config.toml
n_layer = 16
norm = "rmsnorm"
positions = "rope"
extras = ["capped logits"]
init_std_down = 0.00823
beta1 = 0.9
grad_clip = 0.5
warmup_steps = 274
MLP neurons of a small language model. Each row is named by its layer, matrix (gate and up: input weights) and neuron, and shows model dimensions 64-191. Each number is 128 + 24 x the weight over its row's rms, rounded and kept within 0 to 255. Numbers have three digits each. A neuron's up and down rows have the sign that makes its largest values positive.
After each neuron's rows, "fires on" lists the tokens most often at its 100 highest values on Wikipedia text that the model never trained on. A number after a token or word is its count.

L11.gate10:126163123163122103096106091115084131141138123136132121145153116135101125144110093117120121131086143087102095098089110146136145159146147137150151101105145105147138150099149128134148125166125148134141091144149067118165150156123158148139139144095112104141093151082177113145136143113141105097104127090143166119145139115094073124153147134129127113156098151088141167157122107129145121143145
L11.up10:152112143123129094154110098106103139136123123156165142123118141121100141123191131131087144142123120107091136092137110113140155125150091073095129113113143131109152101127138133162124107126130174102135155142102126085145112116153108123145132126125093125097128107124100125140162156123158120149113149149136109109134112121150130092094150139108155086148127122140084132160129138137126098148161
fires on: "en" 24, "s" 17, "o" 14, "over" 11, "f" 7, "a" 4

L7.gate366:178123110125102143105109162119102128147105137151116158096123173127134124145114127143080106086144144156139126146116147140171146114137125137115127156154103131121189123113126121136135111137114126151107126131078153137107145136135114108134142158146140139084136126169156143106105135108113104115093089142138189130108121122129191136136142088097092178149144171084120099098141159076108139148149
L7.up366:088122148110099145121158119129111162152089128104186101106137105136133142127085145148082101087158112087193133139156124125152121097094138113151113138096124111098137132091194100124109129101133088142122169103119125143152125118159126083122096135094134156149125115161113151135114108168122129162085144140083137120125147122119141127118122132142119097159115145162078084117099195111119129089113
fires on: "id" 31, "of " 14, "arch" 13, "off" 12, "ast" 6, "ron" 6

L6.gate202:093114113158147125134153132125112113102138091119143157144096151107115188166144130124130143166124120155142189131113118131125160120078093134120116152130125130085149117157113118136092133108129109124108132134158115147115155125114141140116151101132091149136098147136135157140140113166113137128106159150122125176119154090129139111116141157155144132150105125157162147130118096167116138097163
L6.up202:136130117102140103162122131126128155140162154187141191142169143135143136103181113148150182133132159147094122134132094135075119101112150105138108156125141175126172115150102136125150110154106125149131132159117106149092177067183088183117145134142100105119157131156123100140162138146153094122107123144144135133132070111061129153122105103118192125097149122134165124092169108151098088166128
fires on: "pre" 12, "f" 10, "ro" 8, "Pre" 7, "ath" 7, "ou" 6

L2.gate612:133141166128117107115129137108114124124098116138119143170159174143146158148125118171107098094137173154093099099182170126087152201118116146112150117112130170095166142102143134154122119126152138091126084148147091128107119132133108112196122142126169144133098143157123080149100146101126119108126147173122146160144099106111178139105136121148133146126129159134134109112159125118134160128151
L2.up612:135147126162150158132103129118165123139081120101123098127091135132085098175155155111103175162119130095105141136132176130132137126119147087103106124109126097117125098120126149127106113145139103132141122150135101128124115173154130066113140158160112179126122093149164169152125107101103134097092129126120147109138120116126099134141150106114093162124096114138128126182147159095105142141115
fires on: "se" 25, "a " 19, "one " 18, "Mich" 12, "z" 9, "y" 5

L12.gate221:153081128108139128134149137182099143126091122111146171136140142129121121123084135104110103157112138132136109084120132157119132095120134123106100142131163133114127161119129115123152172127124160143166137152153116120153156104148150059099164137109090105157125093080145142158150136125092118178129147119163107090134142105092123144145126087166154163124130090100088091151116108112100127128130
L12.up221:087117166126175143127176135164124177125164113114152127119102124118139120143146127132086161105110123130152101114159145131160139132101127153152130087090099138118076145175131136170095137123115099153147161116117122121092138126107118151109155105108132143111087171138141135097114061087133146093114105135134096114153065086119135122141150149130108075123115117114110118134129116101121163140102
fires on: "w" 27, "W" 12, "over" 7, "oy" 6, "aim" 5

L7.gate360:147106119078125134124111116111140140111152145135099110156121164098133138094104158146141140141187090163112175122101131184094096089146109119105143092111135114131114111133135108117104149105097143149149141145155106120101097099139118104111129080099117144152146136157163112136100107122088139143149123165141114128110127083104091119112116091163168138138122104155116112157139138169152130119148
L7.up360:153089117153141103121133091094187143109112121122092122120149109162096140157128147118122154137114134135158095144121108108144112130132108116116137135115161083104133101088126121094100143151177148116124099152151131167103126160100118145144136194095140146141146161118165149099175179155149107116143114138093094122130145121125114113116161150131129122126148164124113127141136121128133094163144
fires on: "tit" 16, "it" 14, "Ac" 11, "Not" 9, "un" 7, "sit" 6

L5.gate141:096117165115141121166149161138094147102132119100128154105105133125174154091171132118078121108105115114151143134135136104144107138106097111185138158149126115117146126101116130116144139112146199163143098116084132129124094158115111172166112143139102117143109129173084145079093107156091101139168136118159098105115123156167124124101150145124134114126135167156125114140153131130146100160102
L5.up141:158127116144104096116120126116150100127142152143120142103119150116125138133110110120126119108115166125157132165132144159180115140124110168175123103098106102123169154120130154143151156159109151135120131160116100118141141143151130082150111124112137118146088144121082121128044137104116093147099118154099136134118111139147145164129104092126091124138151126130069152130157136158127130105150
fires on: "rist" 22, "ing " 14, "adi" 8, "ow " 7, "ide" 6, "di" 4

L4.gate429:166124141156138128156102119145085189148121146112156152156136118145111135101158124105111120100099108157090069157148111123172100142123123124170126134104111165100154150124108090148133123111158133115175161147156087133123113124122104116146103109132118104097121112165116124131129145122104129174126128102082146130115166098124146143103169137161129081114106151097154128136096108104134113127171
L4.up429:107091126126111095136142127131143122137118148154118192102100134102142112124100139097097167120141131149130158097152116149111095146110143157064111110092100113134125130129167153084152098108120130165144124151095128175106136178159102114146108086175123132100111130171144155094141159123103172106124154081104100162115131100099136134115187128130135135125142135117133087101083129117141132114137
fires on: "al" 18, "ally " 15, "ly " 14, "y " 10

L10.gate318:099145101109102099122135161149101113105168119123155087133139155130118167141143148095084138107144112107150153156097137101130151157119112117138157148133115132130123132119109115146157145134107110137126167154147115144126147117125126103114205141120083090176128153075121128124135141116115121134174162129106118168102088154097107151137176137147161091097112116101080101133117086159081163095141
L10.up318:098114136154109158143073128155155095137150125105172102126135130117140122119124159129115102115101122098176143121097135126167126154132103117106160132102124105134094154096099098139162093176114168098142173164146110126115138133151149099120169151138139135140113149124128120086149096084105159165110158068138133116136100113175143141136149141147145143140160123127100103139131146083122112108125
fires on: ": " 54, "| " 25, "ish" 5

L4.gate98:123101116126157109134119141120061164137132153143150152110114134160114106120121139171103103144148146173177131150122127170143075103122111162112161161110192121111097140097094136130144146112129083180122089120123094111098154156152115083131150125138109153151136109143143164157087111142126153115134141141169099166130140131126104099148119114189164130124122147161130125118152144143173143141147
L4.up98:112143120117156114166147113136106142158112133162135180106135113112136147110155156167111131166161122108128124127090131114134130134134109115105148149118135089104064089147081123134107144146123100086149099121118148137117146127123102145147164130063120120110156094111159143121154145171104088096144108173125111125126108092108110097121093133117096161157167127101141150147106140116108122164149
fires on: "Ac" 26, "star" 11, "it" 7, "on" 7, "ac" 7

L12.gate604:086161125125115176133152106140117133120129156111141138152122085096110106116096124137111183124115101133151122107132124135149135126162166146159099140057086105122141106138117077138153101143147140137118129115087092134118108127131161101150149137095102145107157130174138168133082111109125126132113115149137113089130169126129115122079123088109109134109156136112104136117098122146123113099112
L12.up604:112103153154153116088109156096166135109151134136087090129123137162124106161166118109109147125138149130164077156158096141085181132115139082137108177109098113092159118158087119170137108097105138130125114102120132106131153119150113173140127114169143165151124138136145144130164134127128088111136175135127142105153132109104147109101118097121131113124138165138114115145107118151150125103122
fires on: "t" 30, "ec" 13, "h" 11, "s" 9, "m" 6, "e" 6

L10.gate378:119140139131127174193142158164116139109103099123127135181097151127120100149118131088127090131121109126126140124100142147130134075100090174182114100120121142134103112120161094119094128155147143175078086143165127127122125135095078130151093090129132116125108153112103140122106146127125107109132083084117088115118112130122119126078096136084160118102105144157160148147118080132096178134121
L10.up378:139139132138153082106131087089110137127139138118093099147118100141096145131107156145103101129140138156083152111103158156150119141099138155156113084101120125127137153136133118138134102118098105142095148113140104151136141141125149132117101132148158106160163100169152083152158136117089122138141127077109161125099124153140141102109123149100152125127081127127112106092136145125122126123141
fires on: "im" 17, "resp" 10, "Par" 10, "urr" 9, "exp" 9, "ir" 8

L2.gate497:123130097120106136134133155146178117122160140139131117144110137113145091135160134139170100122173079150125158179154133147115138168105126145139110195124162169147118094135149125129091125128137104123135183115140118129145174129132112093130149153115112157150144106110156150100088135111120173103128155142121145110098138148122109142138135124177151111156118110110088135139142157120131150140120
L2.up497:132127133147085116098122158176167120126152071106146143127144113109136096125162124133152122117110155085146168099129169140132142097119150125157161156075130134159121092176136106116139125108115147164163122112111105143131135152129131119117111126143105175141164141085125139113138135126109111113139166132130109143150131101179144157128164127166176109111106106143120115116162132148113120120116
fires on: "enn" 22, "aug" 19, "p" 18, "rec" 8, "stit" 8, "ish" 6

L5.gate168:116116124116124127159096128138137104146101112126147130134143108158145117136149117135165125141081149142166156127094116125110134104130127114160127171121125130156136136109154085135104139141115164149123134182173156060110098092093127114128132118125097153131126153117155158136119147111117123125108130135156154126136166107166155129185137110083157122096125135093170113123112121150136117149117
L5.up168:082142075156135099141095091092136085128148174142126123108166122159099100097111104103143172085155113119152117115129109176144158145110089109113169119127141103138113148126150113115159164126123140101108108131148123094124124100089103113175174143151133093100174123130098155124095138119118126122141150111109151165105147144145140172107109139089134156128111166096148104161129119096123085149160
fires on: "b" 21, "am" 19, "o" 10, "Ag" 7

L4.gate84:125163105126114136105106132151141145142104104125083089150131092145112093118131121108125121127103161125107143155149098149125111131117167094102164134070099123125104158103157099161116113135151185130119137185141138164108118135090087107097165118118117139147109116103101123106128134117097140155136133133124137100117132128171125130138060126153154146111153137159122121166136099156147095071106
L4.up84:088165172137101142083116126126139141099152169112136124098166126100155120152151110134101173140166127134103163128117127125144183140134098094114087134139141131097149139159155091163191158108156139136122124138125175152127132133122123118123116136120146115132112140090112115103143157153099096125099150097129088096137137107136142173122113090134149148113144114132140145136137169133133124144155
fires on: "g" 31, "h" 30, "m" 15, "b" 13, "ish" 5

L11.gate397:124158115113087138122130136111141157098139140126116108131099156124150107148102167093133070188130083134158164138149121114047102126146141100132124101129099106077135126108096121150089134144106153098104150153133089156100146114105129082119173084111164137124109105123124141140139118150118120116145129118129091138109137095103122136155151103137169110104142095152103119183103097112091176121120
L11.up397:056169173122111133166128118139167144163113119161155102152164118119127185126147132135092151120145135164174078161140163128099068133126127103142158126134150104086109104142144110085110101119102107134153087133133147166109145147160128142121160109089205101152096115139154135119167104132173119100147097126127096113149125142128056114100123157165113127113093152113144146118129052081155104149123
fires on: "ex" 79, "Ex" 20

L8.gate103:168127116119145122136103129157103106110146095144133166152132138119175169163113146099121108112126117114174140134125108085127167156171138147104126158123136125072159106133130122135103144137127146143165165107117139163117142095098090121145136143161108161154140114133112120120163107093104160127102131163113092087112119119112116149147105129153093098177108084090150143076126124134132128126092
L8.up103:084157146145135166108107120152131145142141124138165125158123108188161128128092165147105146072138097153164119095131124108180148102126169149157137136080105116122107137115121105148114124108132143120097142102097152120152131165118105114098132102120148115079064118126114105141080123152097149117134109132093116144130211143108140120143096114139139135120099127122114104107099118104116121156099
fires on: "of " 56, ": " 8

L8.gate190:125126136128082117142132098143099098110123158134108178158158151128151123136107128117105161088116158103129103161171125112121135154119151154161165157110142102118093128123090149153135130163154108149133116119116111155138117159149178161122162143112084134140103119145139143141121081177148098090143164164163115165144116118118154150122075108116107136098154106087091133120114145106108144151136
L8.up190:176095141170134121105112115114175147116127163138098147090162103130127073089133119126119173134115093128146105160161136119156117135136119116102122137129115138151103131116086116132150132117152141160117129115096105123136129092131128085096059129167129142154101126138185082135157159158141113084116171163165126086089118141120103095096147123177124121134129105115122154137137136135169194114131
fires on: "ing" 56, "e" 29, "le" 4

L8.gate278:117148124114075167099094120141093143112121162076090093169146138136126086090136131111118119124152165136159123161142130141142144118152114148117161141109086116175129160109133093137108146120123118123114140106143124134128129133134167094088152143098139171148157161100127126074091148110119102122113143119155092124167170136129154143124088117131127167113143133104113114158125136110120130132110
L8.up278:149151115138085147115125124141137146131116135126149123108155135114137119138122165135094096107161077135182100137137124128141072154160135108079159112158108114146158097091124109131149137073166118111132130086107150148113153157139107134101162149095113151184133112117122114052148072096112102126121129157111120065154147118137092129130120126106185111104087101087082146106096123115094146124102
fires on: "', " 38, "| " 31, ": " 17, ", " 5

L12.gate248:117166076118144152136130119125099127134118073137108124154127130146133124136090121139112109154118131136129127156143083121123151163075194148134130117111125101079110136113139146073104103144117114123148146158083139115141168104123114116153109071170145163104131167143161160095084087140147084156140112090151073131152186118131105131110110109111124166115101095151115142141104132134115114127098
L12.up248:113147152116128094133129139120140129136105134116128127067154130090166137177169140160094154134101140160163161142177118128127114180151118157162149147124107126130136151095164105079118130145080151160132109121130126137097122069120159162151137144092134145128151122109142106112139115158169106133144083162092116161126130144134166138118130146153090165143093112137127103116137093113143163102111
fires on: "ex" 22, "n" 16, "Ch" 8, "N" 5, "- " 4, "an " 4

L5.gate362:142127124121130208073084111114087112134132151133147120148141160151156108103101129141077085085087128152182119153160126147122130151115115113145129173154181139095128125065116115170113156116105132148145149162165127146113108121110142134134107111127099144131162147110119177153105163128127117158116112131090148173107153149086122149087128127103122108126086165136143082108136129094113151126110
L5.up362:092098101117148124117120128156098140136136123106180161133146124120076126125089123103098113143130149164165159162181158128142172116109086100178095158134111106145132099103134111139166155153122140111148146125151126113163148094114160065103170097106113122113092112148145084112130117111163113123142140134096154103132148124076147149161129123109124144120142122148155111134138164133142153098089
fires on: "mil" 18, "Ital" 12, "| " 11, "at" 10, "Ir" 9, "- " 7

L7.gate310:124115143110134174131165112159111160100134123114170138180129119120162074097135096149162136061158111141117112093112149083160134147134102131183115153166140115153120203145133131087129120153131173121112114132107136126123132103108112138116161143104142162137155109143141159184124157127139087089116145132131147153173114155167133126123129103126129130121136114148106071140106152179131119150149
L7.up310:137100086132138171118129105128165146138113115087154144152155120126143137148157115119096153108150105147137156129150129103129094113101189128120142140144121092113131136141158165159120132155118104147121121128096161096142162211130088108123139109087138108103110153103150145148145173158108127136122132090120104152118137100128134107136111126158127104164156135155104157147127067131123106140128
fires on: "in " 95

L10.gate29:177144129146114143163154116149148134079133156141150110161115115150116094164102138141122144113117106149120147163151130124163076146124108143117099129091117141130130120125139090126071101140151124128131146141146155151110102155092096133097132136141134111122098116122107150102155141215087106115108166156165119148153137161118133158072139137125145121091155112131071103115156108155148156138151
L10.up29:117153155123102123089149155100164067148148140082128135115145165088132114132101137134158127130182100124164193105121107115154146138118142122118176165113116132110122138112135111127190153153182116153159117141124131137081112132141112100141159111113099173130142133127100115076135065166142086174115153169123082137155151140144124146119090112131121106140139084116118134164165126183164141107142
fires on: "h" 66, "m" 32

L8.gate96:139083119119134196130096123154160110119151119153080128181156114139169152154132165162099122135110115115166096155142162086152155123114147103135159133189139140136106136109135105161126142134138135133163165124135112112111128119129107131127173126140136144104132152164136175124132086149110115124210131138155083143132108076118128154144154161129101136121147111110142132123141105151128117128153
L8.up96:123121123127110146155104152090130111098110103155121090177156139178157133102106141140137113111089136112143089120166162123148125132126162130126130110126104144153075126159157141129129104143157124117144149150108124113106097122144128109058164128142176137117162161119145152123103077147137112125198079117151137133108108087129117091154122116119124120132146167105158151131103094125146113173097
fires on: "\n" 53, "the " 15, "has " 9, "s " 4

L6.gate90:119145135079117101139137162113084109140099096143168105129145152125188115138074123142087104128151169119136117148119125150126162124101133123122174133127167125121140150149139147126133098138105139111163120114132095133149110088094119113137103124119165111127092119126160146116069139111117096128175149119122153124118168105136132135132141107112116130159097134162078134121135154155121151087131
L6.up90:120097198116155147106144136081118130163099146103114119125140109148126106085116123144131114139171142130136109133141111081152127093125138136097169158091173086135109102132140118084155144078155136155112169103178139108161129150132144147120080180136145092147126140163130150152135156084092133111167108132151144106097139114130105096125115126102112137096094099132113136161114096138113142165100
fires on: "at " 17, "| " 17, "o" 11, "an" 10, "por" 8, "on" 8

L6.gate487:128181128143123150163132065109155124096124114113143128111155136107105081138169102114110096116174151135095079128110126115101141129163156157134151126126177075144133151152126116165128127136113130154125104129124089120162070101134106133125130132083060141139150157148117098136127118216138092075147157108176142135147154122088122116144120115071087149144128166139116112134131128163120111140167
L6.up487:128162105102107094159147103102120147133136129145092086135122164130128093105132106166113100121165134114158091083155151133128176129153127114095144155158163124122107091157142145171147102145122161130151146089108164153146091147096098149170138124113144163168142134145154145092117145110098083101133118139146135149126159131157141138112150110081136104111155148105163141151121134113153111105138
fires on: "with " 60, "f" 12

L11.gate179:096108143119093150110118123110109145167125138139143143115089148163142139141136103094117118136163122160134122113087150100089152143125132154162149127138130130141125129164115077127151139143111084130120094160126110132095115145144120123139153093136123154100152128153128128160132091129101108095160110113111134149158095102119128142101159140145148140097109110126079099128141071143130165148159
L11.up179:117129149153120116127099102113101108167099151089155108128166137115139115107115153132144171146103103123121126155144151119120161109109073116081121130142136153128106139066089086155151102135110138117142138131151145083163151121127133117168174122133112133146164157083167095116126111157124156108143138146132094078130127113180099161092111148115078115128145112104176140159141106108123111120121
fires on: "'" 35, "ear" 9, "| " 4, "re" 4, "n" 4

L4.gate194:138128121143139194127114132189099163110118123104121104157113163108112121103122131136175162135088125173157124157147188116099160130154117136159145102154131167110108110117124116061091142158113147089125127166151106102134104155140141118154095107150129144111157170120116136119123170090172100144133104115171076091105106119148111164138092135082123115156128119108122111179136096130094152116108
L4.up194:151085130132145099110119153100166154155149121166143128164156131162125113138170129089121104115163100085133154121105096116079129148180145110120110105145165084128168129146100096085100138153114125131136167162171133115103150155102120141166097123172119150143163112141124128145122094169171109128144134110123103139125121105128163124108168187175122105108124148136124115117143102156106121157151
fires on: "spec" 39, "p" 11, "resp" 10, "Spec" 7, "ir" 5

L10.gate307:094140136148120142134163117121151125106107118124130143136144083174133108117117119132109150134146131147133175157119099108147118114137136079111148118133149119128117114099124162102112097152157135114141125164064076149118144127078125104100145103114102176117120146157147104097135148127096093100121138143134119128129147141159085106111143149128143121104177163138122130167161122094115118159121
L10.up307:143165130175152112131135124116168084105122137093115120144178158150108101139112128091153131209129105064129158176147173095140148140139136104109134140115133149149116097108128114137133115124180113161146168128112073165134119102144112117140108089119094142162144112120105158081124109108113136109171120111109097104108083138143110101109112108174103127142154133094104157113148091097145111127155
fires on: "m" 45, "c" 16, "years " 12, "to " 5

L11.gate236:119151142136123143133127132150078139141127147146175152088127073130127077168093145097127132115156104136103135160163133151126118120105192111128163161079143157111135086096144085092110114122156143149127151139122132113122099140134093151106145111098073101114109110144098163106120095146170109117132145124132137152133099134107098161133158125159136113139129119126134106121137129155089151155115
L11.up236:092136157139101092091119104132160108114123141143140134144099139163088132115125123111124130129183131143165169146147139135183184115128094129109129143105132083119144131109161134133108121129133117162149145132099088118123132108117152103086159140140150161124140168124098123165160106157141169116097156127181106146160163146125115145122164123159117150123149144090115096133120100150090074138143
fires on: "h" 41, "St" 13, "el" 11, "il" 10, "al" 9, "p" 6

L11.gate354:143130108131109144136105125177149089068122135148130146141135110144121096115123109165140128090135169110147159152132159109091151158122137131132139178108154116139090118127124175127145119172128116141133112191156084117159115099130139136103168125123104095108111136154153137105119093144131135140152121127128132114108175128108140150124155094089076157188092118131097098155138139114110143117118
L11.up354:103135083145102162117151098115158100141135142123144112120150150126109126090127100115118102126141127173124144131110140105097153121085155122118086160142124110124093117141155162111135105146117156081086107160136093094144148130131148116147156146146139100132133127171138139124144090181128099151161124155091149151110196160120163129100125154120126123117104128125168092140101102111123102151119
fires on: "an " 93, "n " 7

L7.gate301:149086115082092127111143161121146172104095132099114128146131168122128110174125169134134117126117111160112152143129109134140116131139129147137140156095134075111105155151158123101114102115150117111126161115177105114109129098152069169146106105148109124137137126159116107127130115162144147147154125117119139115107102145112110122154079116140161091156153100099088142169170136119131126118139
L7.up301:086100122096130140135129101122108121100112142097139127150145118130122158090155119082131141138124139084149138170112138123132132100132111157140114106135168152135172144165119144119108116151160130088092156096063120152133137137128159133099096089119123151134127131123089171120129140114128110110128175145144150102176079115131141160170147143127133135144150111151111094129169139144166090139096
fires on: "si" 28, "u" 9, "enti" 8, "of " 5, "fec" 5, "0 " 4

L4.gate183:098124174136104132136096090170128106129158150134132129149166093114120130129134151146113174166124094124104119116103107123119136110131137108114127174089108127116121115139115131168087187156154103151109149161120097121130096110135134116067156136105153110138138145131137158140159102105142099113127146130155050156124166129128158138151111153143158133140110124149119108142084102078124130125127
L4.up183:140111175149106141097119099121178114130161131099094118143096172136101101135111131150132072131144163140130136169148116157099104148120088174118138174138101168127087093127111134152130095143108108160079120115107105129149119118135145088114117141160093130111097102101152124135136148101091121097131110135175127149143136170133134176149129148137126126143172108144118180099160165145092143130141
fires on: "g" 29, "l" 13, "e" 11, "progr" 10, "ol" 9, "di" 6

L10.gate110:129149082108118178073121117119131116118112121104184189159136165145108100107120127153097155112101137122156110127106100099109145146109083132145146150111109085132114117120102118140114139107118170127133142134110068121135127108137149120119120081127111174139119087088096129097127122141118134131136145167118160065132138167168119158109124130147124193089113101122142111127125120122139122148133
L10.up110:162107144142113140101137155170105135132145112099093094150106101147135147102149094124107126117148147133130161162159202132131143134159092129090114124135152146161101089101144109131124141085132138130144130116137152118146144146178143100078136104142133137140127109121119121108139121108111103123133181103112122082133165130146105132122127116072114137058143123096114134148119118105165142105130
fires on: "| " 86, "v" 4

L7.gate113:128137107156147168100163170120116142089117159093144136147115113160103134152113102154127101104139124095130106162123106125148141148120137166161118110115080136179153089100108123097115126174151148090129152118150144173104103109128113103103106111149127116115143116124152123137120152138125160137137128124135151157130124168144154095135127114150119158149111150148114143154125144156119110138125
L7.up113:170107115135111195072154093090137099125084129122127142140139071148134174132159096197107105142141104140085164129115076136115108150117173141072114149148154116135132070154160123150154133146167120143150076128071096122146184144125120140150101106121160087111132163126138132145119134092136096145129108112141165118119147137155146160126160091108104153162137154118109099138163133131106123140125
fires on: ", " 41, "in " 23, "ern " 5, "North " 5, "thern " 4

L2.gate227:156092111141109188081154095126120108124145101128164163117157139121167158114155105181134143129180150142096125150112139135153151160140155107153103118140155139132124160145126119130074148123162134164149142130150126113137177116116131115109131116105131155127117114132152110142115125122115118101187184095145156153127104115135133107092136121155161117105099139121129127098143148177139113151142
L2.up227:121093107105120145133120088123125171132070135143139100117100132121133107127149121141087105151113100142121140137131125138132160121127146132136116171103120108142097111089111148110121109169150121118147142131107098110095114156121142158158125098120125066123133162155115118153132109175138140160143118113130146153084128130161148087100159108127093148095121113153118108123136069136102112150104
fires on: "el" 81, "in " 12

L7.gate23:142126083097121140034132124163150107128102125091156099139139149107114130131105140104094174136110109133105146154117123125094127106109102118133154182067082154109144131136144097123135143164114129162135150152105080168131104135157131137109122093142136129145134102145092161108100108095129144126138134176088154130097160114128182094145093105135127137150096106096141136115100148095138159121119
L7.up23:092179129090174117093141124127149115097129119129084128095130109129112134118149151116191137075140119128125114168134115116118165149100096118081117133152141178125160117164156137170127121145148143146126137130100126125132132129143162080141107127172131120134099098109109110069098138123101126163140128181124146147121154121163113169115139134118080154088154155095161135105108110147101094134130
fires on: "| " 31, "bre" 10, "stit" 7, "comp" 7, "e" 6, "ca" 6

L2.gate264:121111143109172150089193106159108151128113101149131135140118143120078111157109146088121105095110138142062129145103086124146166105114171134135147165097136120135118135130156121127133105095162127128111121160175084149119148097129103140125156106090159157138096153160129155145173162172138103180164150152141098150082119105100100132142101140102132188126132133168107101181140106133128144142152
L2.up264:116158189097129139132113167105100162137169135121135127122130163134134144095155127126125153113114161072090116152096079103157103109088128086103122125116088163091103134096123146112167120113148119115138120161085109147132121130144097144136147130149105141140088166140085123124146109134155106103100117154169103121152116131120167138116082140110112155121126092136178112109149176154111138132153
fires on: "di" 19, "f" 15, "y" 14, "ou" 10, "yl" 8, "ture" 7

L5.gate40:140114113093090143137130103161131148124129134110126121164152112109124156161148153128163111082129100128138155110082151129091082069085107150097128148162099144085142148104093127148120114109129156116122125091146095166129116119077136123102154096155097125176166154123140154112136138124125119133151138143143143157113154095145114147146123126145118142098146152099129141141116149133138120076120
L5.up40:150108157114110156089160175129151147129056115140147147117091101132122100107113148143139145110127126097158094145143090095147117160113145148137121113181134126118162116145125075092081118128104135108113083120144114122124096116136169122105143112165155129143121156149151094152165155105134139107135088106102112146120139117136162108151156138093102168136137137135135124165129117165145125105127
fires on: "foot" 25, "bec" 11, "oot" 10, "et" 9, "San " 9, "try" 8

L4.gate469:165118099132124121088081123163095125115139116100133132121141116100128089159113123155134141113106139109151120173090127121085130118102110124129139150146137165173163110111156158106123160106114144156131183091141132103108112083156175136105151143154152100108173104138134152102128136147105168137099121192119167096079158115147080131146105092129144143118100098117164093100144173113103107125121
L4.up469:072186169112132084118143088099113140131159133123113147137162099108115105177118131109095141155136119127143099132090183090107142089151146138068103136142138105168112142144111098103080134093140163148112120161156163084113145118133138112077158124115127174115093114121106151129156130144121137124107126128132129138121105155100109091142096147129148091101139126076156116139065073096114158116167
fires on: "ag" 51, "reg" 22, "stat" 9, "v" 5, "ord" 5

L4.gate243:126150150137122112163101123122098119136138139109117117115156151129159141108149103165109136112144109131088120156111146107113108109131133114136175107143191105117128136114158143162134131109114153115133131141096143086111150105136150107109113147126118108171161107118121135140117150150101117118148120156171138117106113189044145136142151095149151119151106153154111100146163121161100121102166
L4.up243:153091133118127093122120125105065129138117118109139134165165128153149137106088119122159115140168134126128128121121142108102125137123101103140137109119113118148104137139159126101116154105123149191164120134173106139090081146144125151150147165128148101141178109158125105156148093155140133095111122085125090098099152131138093145155116113112138163116086188151120152137157118117152128159118
fires on: "an" 41, "it" 14, "v" 13, "un" 8, "at " 7

L8.gate189:129129144132110146124081128156073143110137121116150084113133095117143148136111152119093131133131148098183161167117142134135155171117098126114136167137130119160131101103134099126123148100165127141117157107157144163132115130152065107136110103148110124120133150127104150119173161139079153144123103125178085165140142130142137158155165142094136158125107110154089159162126146196099106128123
L8.up189:091162171124110155155130143104164134118105143113142147131133116125127108137099128156117128138127142096154147133088154100178137158139154100105136115104115113142136097120115145156126102146116125125129122135150172105142124143165143137155112147129115155152128156137121087136143134158106143098109089092134130133116168095118064129122126158180125158123098115186088148129136120115129163140131
fires on: "." 87, ": " 6

L12.gate359:114138133129102134100146106140094117080149105125145157149193158120091109117113159143091148101138097100124122094139154139108156160134124085148153119106136067127136146160151104152097088123116089144156096115160154148098139126154106118082149125090132151159111170125118148108116143128098120090151150166148165134169161131142127129105143132119095146124125115119064131157102094105121130138120
L12.up359:148135116176084088140119169114112136123134141139142156115128145099162120104105171097117174101131129146111138106127132141102130132125130134119141132135133158097108114098159109137152099087177095124139081131121086139114130087154124102138187122129117101143100153133166103176165133163124117094111131125189140145141118130149128103110159100113122132142113065113118129123153123108123130157119
fires on: "e" 41, "ro" 11, "th" 7, "h" 7, "li" 7, "g" 5

L2.gate197:129114161137134137123087142097120164094109097136103109137102165108131127137108138151163151101115179068125131089130099107119122147127089170103110107118146180155105128095141120089148156140134083114124134166092084142117144124137160148144162142082158149152120132124123120118132146126160121162088145172144161114124106113134159134132160096112142162109147115135124129160112116099114117085139
L2.up197:127109174136154132146125143154150165133180152156129094127083152147128140126147170187169132112134153113123107152126100144114118141142158123087115123174162130132104133095126113102121170108168155095144122114115123159102107139151122142122136153151111141126158122112095131155110104121116089118087126125138129074142130118126071122140149125147117143082174134164158145116103100121070160139163
fires on: "-" 23, "mon" 11, "most " 10, "est " 10, "f " 6, "ot" 6

L12.gate322:105152110107129125129109085110135113105072085116137142156122128103144147099142093166131141165081157142169149172100129080151172184076121148124134149113133140136143137143115134142108119167101116127122131170131143165144151118106118123132157131145151172098130164155134161120142149141119112098161117144150088137137131160127122087128112117139112109157110116151127110167152162090110133149141
L12.up322:107164119157132154109110135151181116083122150117158149132125114141118109133126113074135131100104144168112171133130119106163122146098125110164101093139102127125118112093162148126103128093074118099145111096136082135105129175167157117154121112164121101139136095104132132115121158143159118118094179149104109165110161124139141126137085125158117184116134165099110174112117138137078112120152
fires on: "an " 44, "od" 8, "sing" 7, "sy" 7, "mod" 5, "foot" 5